{
  "n_layer": 15,
  "d_model": 192,
  "vocab_size": 2755,
  "activation": "swiglu",
  "positions": "learned+rope",
  "rope_fraction": 1.0,
  "bias": "all",
  "init_std_up": 0.0476,
  "seq_len": 512
}
MLP neurons of a small language model. Each row is named by its layer, matrix (down: output weights) and neuron, and shows model dimensions 0-191. Each number is 500 + 40 x the weight over its row's rms, rounded and kept within 0 to 999. Numbers have three digits each. A neuron's up and down rows have the sign that makes its largest values positive.
After each neuron's rows, "fires before" lists the tokens most often just after its 100 highest values on Wikipedia text that the model never trained on.

L2.down53:461532533499504547535518505547486499580515537542441499454539530527484492505513523507576485443456493444471505546545505521484467489549476525474563507491575481577556557408498431464498521535502427450564503469502483530486600528556505529545556488520448534521464486446501467480522470497560440470500505463567513428447529474541495463558503465514528467521561540512532458428447505509472505526488442497559441472473490551493493617453468521484519412535532490423563394448493501517515504471486543418497528550491509422442542462553507570524513530482510546546533485544521504452525474474517514485
fires before: " |", "0", ".", "7", "6", "2"

L3.down316:545504526549535501541494524499490404470505595554503476487478499534524514438527488533544495547539454520431407495525543533481511564490490481545465534480525453566562469531551555468501465510476506520542568610469534473531512488552534482541554484462471440447498563428532526590508476525549521524538528477582573559518483495509552522545529548497570543525516470528475466492411569499465441509549502466453445549455482503465479555484476541395456551470480548547527548509589457534486492503486487529498519545466467507479476481575521518509504503485553530566549485465518511469549484560519490489
fires before: "1", "2", "7", "9"

L2.down442:430581498487511519546530459545449516533520465523507511418512488435463558485512510423513486453442515419470477476502559454471496571513473554559559551474581537526532464499423479450496459501501503567497539538549507492441478541421497481499639417457504504545592501463524460534503485514490495509548494414517448461464530457525443458530503498513516508519514518500507494458490518494497456524509475462503380517497518540480511520474457463478580422499561547447528464431524522486480485442491509482447450554470469496431492517566538475514500554475442521540497458564508519514535473510514522451
fires before: "0", "9", " |", "3", "field"

L4.down76:521523499507521453499494520438470477450489536577527555459497492522499472552499544520414461503531500528539465559443485572459496485348512566517517466544428416475464514455470506464481498458499459525531503459464474507464487483540505446557577444525458514535492578556490421570521561490508500495485517485483508515511569512485458500470488481456513465554558513471538535553507497528507470554475464543482569466501553539476520438469502488524520448485507488491499465523470488434535521512591474575494526482363474458411466478488461456550565510490446503498465490559592496539470500513471545493
fires before: "4", "2", "3", "0", "1", "5"

L9.down47:447491502539515509547526530509513565535460436446509498499525487516500495538536472456462452505488511533449493514428553496492530484399530475450437473518447439502413431468527477499472451453439496490515519512460502458506463492510514481518507480525542589502555530498476528435433520528447510496515455487547433599448556543506509555463433497508443592571492457444511533527520483478593487533552476519535498436566520548437506454426449498509520492495458440474483528467486517497500456444450453485438522438439471528443445531585564503503496547502532512475492544463529500416484477461478426490
fires before: "4", "5", "6", "8", "7", "3"

L10.down459:490534470600517593546524528469511482562485543452500587504507518507508484501485523595536560508451532567476518474493494520528558508532502488444460505542540501494496495476544516472540431428475532432565577441505385430462522504480523510421509557510516490512584486416560466560458506513524527489518473510523521499467447497395498489445493541491526534576441484508474461490434519496499477488504520484490406484501489532581503510514465522392520513555509514514532500484425546493509544535535518509536523534528463430524458464455520562524452475471543535514507571489450454523536535498457537506
fires before: "1", " of", " the", ",", "2"

L11.down328:404552473490488543517454553570432564498449543516494568479498452498453540450477578558490451472499450468433504548471479561519502486511554506550515498501491522501470516534487483587443533502542555509471544492402480491490556466449464481548543546501518519519578566505505477470465529490457485505479562522530457497500470513501519541477457486484503518538569522568518509454553490484553548508520410435599486479556514499475513539482537490507530618495535521459512490526552469507526550396388452557494488464475530585502459552454524499485474508522485507511528440449457493492507561486467497523
fires before: "2", "0", "1", "4", "7", "9"

L10.down298:433544490495471502494497474475561499479494509531497525442448506526520523539504517535559500510485502510572460478452507501490468544484449450509532475519518533535495453472487542503483451492521519532533475610545513509590479516487487551518542501459542448589461444482550569544447450527534519519455501476568474443475522500508507460525502547504457522555424494456513455508515503514460449562513512483481457549538466489554563488482446515333464647443545449481586489503539492492549562512463544516538505486432507427499503499440510544551490491516522596516518521478497458489433494444514494520
fires before: "9", "1", "8", " of", "al", "0"

L3.down260:482450505444517488523497485524451507494493464480513447496579511474523546552544536435419500468534563520491534483462514517509460524418552448553489496506476422468475488455494464534527489508489487559537490417457481472460511472442532531560518480498524546506558597527558490486530535516575553509429480400457372443508550513543405506490456519515468541517487520426509500441482440506471509497415517553488489424514435530493527475561453490457518516523508441439478575512427516468503494490502472533512463453425511539497450526467505486479517512531505544530411489524586545533492491474524486471
fires before: "2", "4", "1", "3", "0", "5"

L7.down474:506483432443533487506530526497509468507503525564509454462515478449580497472493444511478480494507542398502497501487522471448476475522464492518440437567504576510549451573480525436496386521526577503521490487492473511505549447510498548498537529507521469529461525497510473481502502514511493500466470480533487494474559493485527551513507522432536464448515452538592480500503506476519487537514434484540454462536521470500462538549449485567555324531465487503495563502391482499484476461464505422525539515510449489543490406514542540499431504472500512466534507575588472495475508497512552396
fires before: "\n"

L6.down486:494463480470491490503550522505567513474514463463494460528457435502525563528514526463430544526533531409531469459465461544507423498477503474534503494467529551488440504572455444504467495539457510542552530490483437533558509455492426473489464449524510521511529532589467452504502522547479564540490512512539421516462540442538464493566511492515493458596470543455562471454475490506560474484552443524506473540490459494517470500509492535490445332524499506500478529567370497513477450573457487441509495500528454545423483483443494498494435473527514525510558466487541535477486522569527479467
fires before: "\n", "ens"

L4.down55:472499498490566517531555470486451525490494472511567539437489546552567498586539517438493563470481523484491556524435524577522518520468460473557486447505466487518467459505570431498518457525464528530459499459597492486490447447514526484498498529468596488525505466443570511558513492508550500459535493455524461483498531460433440532498518509464500527519576546556518465487558512538536501464573499540548367538541543483545555529494496438460515460539527462542557545559471472518448453524459579414503532485439531488474522516405541476538530521537527477457506506511482504485445524448451529491
fires before: "1", "2", "0", " place"

L2.down479:479560487490555531561501470530426463537504504550452536551514526538518572552482550488589502478478510412454539494543501502514484509560466513527555537481552548541530556470440465541515507477453490480486469474489513497455551514477466504549530465572522518549507462494519472577493472552506534494518432466484484471507461509536441488462508448470528490584600567515526514522455542502456572526461463476514425513533524524510462550516486504538510374532517550442569442464486425471552511462463562418491551581524540456438511535464515507494524491521529557558486509494473496423481497427550484468
fires before: "0", ".", "9", "1", "2", "4"